Weights of a small transformer language model.
Training: a variant of Muon for these matrices, 116M tokens.
MLP neurons of a small language model. Each row is named by its layer, matrix (gate and up: input weights) and neuron, and shows model dimensions 16-143. Each number is 128 + 24 x the weight over its row's rms, rounded and kept within 0 to 255. A neuron's up and down rows have the sign that makes its largest values positive.
Before each neuron's rows, "fires on" lists the tokens most often at its 100 highest values on Wikipedia text that the model never trained on.

fires on: "ost", " Y", "arri", "ass", " y", "erm"
L2.gate215 [154 142 153 117 115 140 164  91 125 170 117 139 112 111 126 135 155 157  94 109  51 154 112 118 126 147 120  92 160 133 125 113 118 124 137 146 141 148 143 142 116 110 118 136 122 143 125 150 100 151 171 140 121 162 161  82 111  97  91 109 165  89 113 134 169 144 180  91 127 101 131 137  82 111  80 157 118 134 125 127 133 128 128 144 146  92 153 129 115  83 143 133 116 140 131 149 102 102 124 108 129  96 106 148 122 121 152  93  95 100 124 142 114 145 122  81 111 162 144 166 104 118 163 157 129 148 115 107]
L2.up215 [162 133 122 104 140 139  88  83 145 121 143 146 136 105  94 108 111 184 161 108 108 120  91 137 162 130 173 121 198 147 126 148 111 113 133 154  98 166 120 122 141 150 126 128  99 109 123 104 170 129 148 105 126 175  93  77 130 121 126 137 104  87 127 159 141  81 163  62 144 141 100 105 144 116 135 125 179 119 131 111 147 130 137 152 127 147 134  64 120 132 119 136 130 126 114 170 112 120  92 113  94 123 100 144 121  89 120 112 127 127 123  74 121 130 118 127 110 122 107 121 131 168 144 140 141 125 197 133]

fires on: " and", "y", "ly", ",", "d", "her"
L8.gate72 [130 127 122  90 161 152 137 125 144 143 118 169 121 130 156  54 135 124 102 120 174 128 132 137 133 114 159 112 145 152 146 105 121  97 125 110 149 126  84 104 105 127 103  93 151 129 123  99 120 129 105 129 101 133 162 130  96 119 126 106 135 116 138 103  93 168 107 148 166 118 191 111 136 144 113 126 147 184 120  75 144 113 147 147 128 119 132 152 146 157 117 155 101 144 146 127 123  88 123 131 131 139 122 122 182 141 189 147 156 120 150 119 128 130  65 106 115  96  78 152 125 118 141 134 101  98 140  90]
L8.up72 [133 102 134 108 157 146 128 120 132 114 158 137 130  89 148  82  87 101 146 118 172 124 114 119 138 125 120 140 109 116 138 124 131  98 183 100 138 105 101 112 116 160 107  98 131 112 125 136 140 112 125 142 115 102 150 139 132 108 102 142 143 118 111 118  90 157  81 145 137 162 145 129 186 203  98 124  95 133 135  50 124 102 131 112 151 105 138 141 159 181 160 120 137 130 122 103 111  81 134  89 147 116 126 161 165 156 165 140 151 150 103 143 150  97 128 118 134 101 123 160 128 112 122 122 113 122 150  93]

fires on: "c", "ish", "es"
L2.gate406 [ 89 120  72 112 147 132 145 132 102 134 134 110 107  98 109 115 116 126 188 149 115 140 174 172 141 157  68 118 139 120 152 139 104 121 111 152 105 145 130 135 147 136  92 155 115  82 116  99 139 111 135 133 127 145  99 143 147 101 113 152 152 159 121 125  94 122 128 166  73 145 169 156 125 135 146 132  97 115  99 124 106 134 106 141 156 129 126 126 137 152 110 137  98 133 138 137 142  75 164 133 139 136 159 109 170  63 103 145 121 161 128  89 122 169 157  80 127 110 122 109 125 124 108 131  85 129 132 121]
L2.up406 [119 166 124 102 184 154 109 152 131 116 155  82 139  79 186 109 144 160 176 149 125 161 106 127 134 148 101 110 121 172 137 113 112 125 121 120 153 129 136 156 146 143 116 110 148 114 126 138 127 111  67 106 130 112 159 152 161 145 153 113  87 154 141 114 147 128 144 147 129 144 136 150 143 137 149 135 140  79 158 133 136 121 156 159 144 112 163 122  92 145 142 146 120 153 127 106 129 119 166 152 124 181 135  97 170 175 135 129 108 147 162 116 110  89 103 144 127 131 128 131 135 116 123 144  89 156 153 117]

fires on: "ele", "ough", "om", "ince", " rele", "el"
L2.gate160 [148 127 123 150 121 124  81 176 112  57 121 131  84 110 167 130 189 122 123 148 189 132 122 123 118 121 130 129 114 102 105 119  97 103 199 122 138 120 133 157 120 143 106  83 115 140 121 140 136 134 119 113 104 138 117 154 145 150 194 131 132 136 130 134 180 124 132 113 106 161 147 133 115 109 185 104 114 125 141 100 130 148 144 144 129 134 162 107 156 127 151 145 163 155 125 138 152 116 144 151 132 155 118 139 126 146 123 143 115 116 133 122 111 114  70 134 103 151 138 211 143 109  96 152 159 128 124 129]
L2.up160 [123 153 141 124 107  95 118  73 154 119 137 140 134 106 145  98 178 144 121 135 121 132 113 120 152 107 159 135 133 179 118 115 152 116 101 134 102 139 123 143 140 106  95 131 151 169 114 126  94 140 152 160 123 130 150 135  94 132 143  67 136 104 124 150 161 137 142 106 103 150 157 119 108 126 175 106 153 162 170 106 118 127 126 131 148 115 137 139 142 149 137 155 122 135 124 142 125 102 119 147 114 153 125 128 135 119 144 181 153 117 114 137 115 156  91 117 152 158 143 206 115  77 139 166 109 105 140 183]

fires on: "on", " mon", " M", " Mon", "and"
L8.gate499 [137 139 148  97 136 144 157 152 102 140 149  94 141 131 139 114 130 114  81 146 113 102 121 150 103 165 128 139 106 155 102 124 121 116 128 136 175 135 123 125 131 126 118 108 100  75 120 111 101 160 129 151 134 117 130 100 142 138 160 149 145 155 149 131 159 110 116 131 158 132 120 103 116 162 136 119 157 123 102  62 113 113 131 154 124  91 110 157 161 133 130 159 146 133  82 115 128 141 134 141 103 113 188  98 136  80 132 138 131 150 152 204  81 157 127 119 137 147 107 117 160  62 141 138 166 154 129 117]
L8.up499 [ 94  94 155 157 149 121 163 106  94 106 156 125 155 140 134 121 131 167 118 137 133 101 118 172 126 130 169 108 151 124 134  96 152  72 147 149  93 154 131  91 125 134 131 101 156 162 182 158 135 144 164 156 128 137 139 133 132 158 123 133 191 131 118 140 119 109 144 125 112 132 135  89 139 139 141  98 180 125 139 159 102 138 111 108 127  90 117 140 151 119 125 147  72 133 110 104 105 135 115 150 126 127 166 140 145 111 100 149 116 114 114 169 101 159 120 134 108 157 109 124 138 124 183 101 189 146 133 123]

fires on: "ix", " mon", " Mon", "on", "ail", "k"
L2.gate398 [102 114 150  93 156 129 116 135 110 121 147 108 117 124 148 145 131 153 102 116 163 119 154 134 125 126 170 142 135 107 140 156 118 134 112 100 128 191 118 140 166 107 164 115 159 134 126 112  95 121 154 105 109 163 123 141 119 151 110 129 148 122 140 136 102 110 128 162 102 144 139 117 134 151 106 117 137  69 153 156 135 191  96 109 129 116 169 148 138 154 148 112 126 166  80 107 131 115 154 143 135 107 132 133 147 178 127 140 146 146  85 144 171 127 152 126 147 200 119 120 121 105 147 138 150 155 134 151]
L2.up398 [101 122 159  88 127 124 145  85 111 131 141  78 149 126 152 108 118 145 113 157 162 140 130 138 130 186 160 116 150  90 136 106 104 121 126 102 111 179 139 135 141 111 138  92 159 133 106 137 120 121 155  70 108 103 111 134 159 166 151 148 146 167 137 163 125 115 150  88 112  76 121 106 112 129 146 109 124 126 143 140 158 144  88 103 147 114 124 116 141 139 173 124 103 150 152  93 141 133 168 156 111 146  93  94 128 115 113  92 134 148 111 126 139 119 146 136 123 159 147 127 107 124 153  94 178 170 164 157]

fires on: "m", "r"
L3.gate235 [ 98 153  99 111 104 159 166 124 102 131 116 147 119 144 113 136 130 111 136 112 192 126 148 114 108 150 109 141 128 141 123 142 126 146  88 118 120 156 129 140 103  69 135 128  84 105 111 113  96 131 146  80 162 124 146 110 112  87 161 144 117 147 158 106 117  56 116 137 103 159 135 143 108 102 143 128 111  94 104 139 119 209 117 148 192 168 136 122 134 131  93 144 105 107 116 152 144 139 123 125 113 132 196 119  90 117 171 121 159 131 143 156 113 128 122 127  98 143 143 100 110 127  94 135 109 133 118 106]
L3.up235 [135 114 131 122 126 118 108 126 155  69 143  72 103 141 178  61  82  76 113  90 117  86 163 122 135 153 108 104 148 132 166 106  97 120 176 146 143 137  98 148 111  98 115 122 115  92 124 115 118  92 173 114 151 128 163 139 139 113 168 135 121 108 125 119 163 127  93  99 120 176 158 136 121 125 147 132 158  93 101 100 187 121 102 144 165 137 110 122 131 151 131  69 154 118  94 133 170 137 133 131 164 132 124 163 121 148 173  94 130 117 138 126 132 120 115 110 107 127 137 111 129 113 126 127  89  80 125 133]

fires on: " s", " contin", " o", " fl", " t", " bl"
L8.gate559 [140 127 120 108 116  90 115 110 119 120 174 143 132 137 128 118 128  76 123 152 106 129 116 169 139 154 155 149 144 113 118 187 164 115 128 104  87 104 135  79 134 105 172 143 128 168 125 112 146 134 153 101 130 120 129  91 126 122 143 174 118 135 162  92 145  92 101 127 139 110 145 157 118 152 124 158 132 115 157 110 100 176 119 130 140  69  92 141 133 153 139 141 140 125 142 153 160 106 108 117 111 144 151  88 111 121  90 172 103 121 103 144 126 112 133 101 117 124 159 161  85 112 142 120  95 150 129 115]
L8.up559 [ 90  84 146 121 171  72 107 111 130 124 146  99 109 127 117 126 142 113 116  89 104 128 152 139  72 106 137 160 106 134 143  79 137 133 134 117 189  94 125 106  98 129  83  98 155 111 142 116 131 112 113 118 159 133 168 108 151 127 135 120 129 162  95 138 127 149 113 130 137 112 127 149 115 143 128 105 125 140 147 103 147 106 122 171 117 114 144 120 144 148  98 167 113 127 159  90  78 115 113  79 154 116 117 104 104 120 176 141 119  79  87 110 130 127 125 105 103 116 111 125 184 148 111 163 134 123 183  82]

fires on: "he", "ele", "om", "im"
L3.gate208 [196 139 138 176 146 128  90  99 123 113 170 116 149 134 125 109 123 160  78  99 137 134 134 144  85  98  99  84 125 149 158  97 158 129  97 121 124 110 135 149 117 104 133 107 157 125 124 169 129 118  88  99 136 134 122 139 126 100 111 111 147 148 134 141 142 130 146 151 175 134 109 115 136 119 134 131 165 143 129 161 147 130 103 134 118 118 126 130 142 142 146 124 125 132 139 132  69  85 159 173 129 139  87 172 131 134 147 130 133 128 137 146 106  82 102 133 107 143 173 176 153 148 122 152 141  85 115 117]
L3.up208 [125 134 142 148 117 125  94  93  99 125 111  89 127 114 130 130 172 176 121 128 129 110 113 133 124 141 103 111 156 149 123 107 124 144  95 171 154 125 147 157 125 121 142 100 139 124 114 173  62 127 158 128 110  87 133 139 105 101 134 117 188 138 142 138 148  90 148 148 123 168 126 126 110 108  94  94  91 177  99 127  98 145 120 128 135 110 134  51 143 135 121 116 113 116 115 103  87 110 122 140 142 109 137  95 161 136 148 119 128 165 145 137 110  97  52 135 134 116 139 174 117 120 176 132 138 120 148 128]

fires on: " am", "m", "um", " str", "ph", "red"
L2.gate137 [181 151  80  88  94 139 143  89 107 154 158 121 146 123 114 103 132  93  93 143 154 135 174 140 130 115 145 126 132 111 135 148 119 111 111 154 149 110 180 157 156 109 136 117 106 125  76 113 126 128 134 161 129 123 148  82  93 106 129 168  92  99 101 111 109 134 144 123 122 128 153 165 132 159 149 159 103 118  97 133 169 106 131 136 139 182 103 126 127 128 152 114 148 109 110 117 109 102 113 117 147  96 142 113 132 115 111 132 142 110 144 131 183  62 132 149 160 125 167 130 147 166  91 104 131 122 123 143]
L2.up137 [134 138 112 135 138 147 122  96 128 153 158 124 158 148 159 132 135  97 117 128 161 165 193 133 138  95 136 131 131 133 160 124 109 125 131 162 152 127 155 161 121  96 128 118  87 147  96 165 155 131 135 156 173 127 134 121  97  90 154 177 153  93  86 121 138 122 149 133  91 154 163 151 105 113 120 181 124  69  76 138 132 132  92 126 131 141  85 102 116 142 154 106 148 123  94 152  99 104 142 112 141  96 116 113  86 143 146  56 140 100 120 120 137 103 106 140 118 133 143 104 178 172 118 102 117 114  95 120]

fires on: "ec", "c", "ion", "ers", "cc", "d"
L2.gate409 [136 107 140 157 113 103 164 158 126 139 117  98 105 162  91 133 115 113 144  97 170 146 120 146 123 163 130 128 138 108 127 144 108  93 150 145  90 123 117 186 106 120 120 147 120 100 134 179 122 107 105 123 132 111 119 137 125 113 143 193 122 158 117 155  90  97 114 141 128 125 124 135 138 129 135 113 126 135 147  82 162 135 143 148 168 133 154 110 132 108  85 102 131 133 110 173 136 125 145 120 102 104 164 129 170 124 121  91 146 161 127 134 100 133 174 108  98 147 118 158 167 102 119 136 102 140 167 119]
L2.up409 [131 114 104 135 152 101 129 134 135 103 144 106  94 133 126 108 131 135 136  96 175 108 129 125 130 135 103 141 160 177 199 133 108  65 159 132 129 133 132 131 129 118  70 132 136 131 154 145 144 138 106 153 127 161 146 105 134  86 126 146 108 112 111 147 156 118 124  77 124 114 132 117 172 147 109  92 144 102 121 105 167 140 130 144 144 131 124 121 154 127  94 122 126 133 127 123 153 119 137 191 107 125 134 116 114 133 163 115 138 165 109 117 155 131 152 187 105 116 150 151 139 102 126 100 128 117 149 146]

fires on: "g", "re", "ut", "av", "ag", "m"
L2.gate577 [129  99 126 118 102 118 127 118 146 140 106 131 137  95 155 134 135  80 156 128 167 134 129 126 133 155 133 142 181 182 119 119 146 116 128 108 111 125 140 130 150  96 124 119 109 144  99 122 151 142 149  95 160 103  98 155  68 110 131 142 119 117 165 124  80 142 104 145 125 145  97 180 130 102 109 154  93 131 150 134 124  93 134 150 157 105 124 140 138 139 146 112 151 107 126 151 126 134 137 171 165 124 139 100  72  94 146 141 113 120 140 128 166 153 114 144 108 126 110  53 111 127 125 115 136  94  97  93]
L2.up577 [121 119 125  68 150 112 173 108 153 128 110  87  88 122 160 130 133 111 135 141 156 118 105 132 106 141 116 136 137 123 166 110 148 148 134 110 118  88 145 153 171 109 111  89 148 108 130 124 119  99 122 129 149  95 124 118 123  73 144 148 118  55 143 100 146 131  76  73 132 107 145 136  92  82  93 115  68 115  92 121 134 118 134 144 132 148 109 128 120 142 134 139 137  92 122 114 145 136 145 119 111 168 108 114 129 119 133 154 146 133 121 119 143 164 165 125 151 123  95 101 146 155 111 105 158 143  77 117]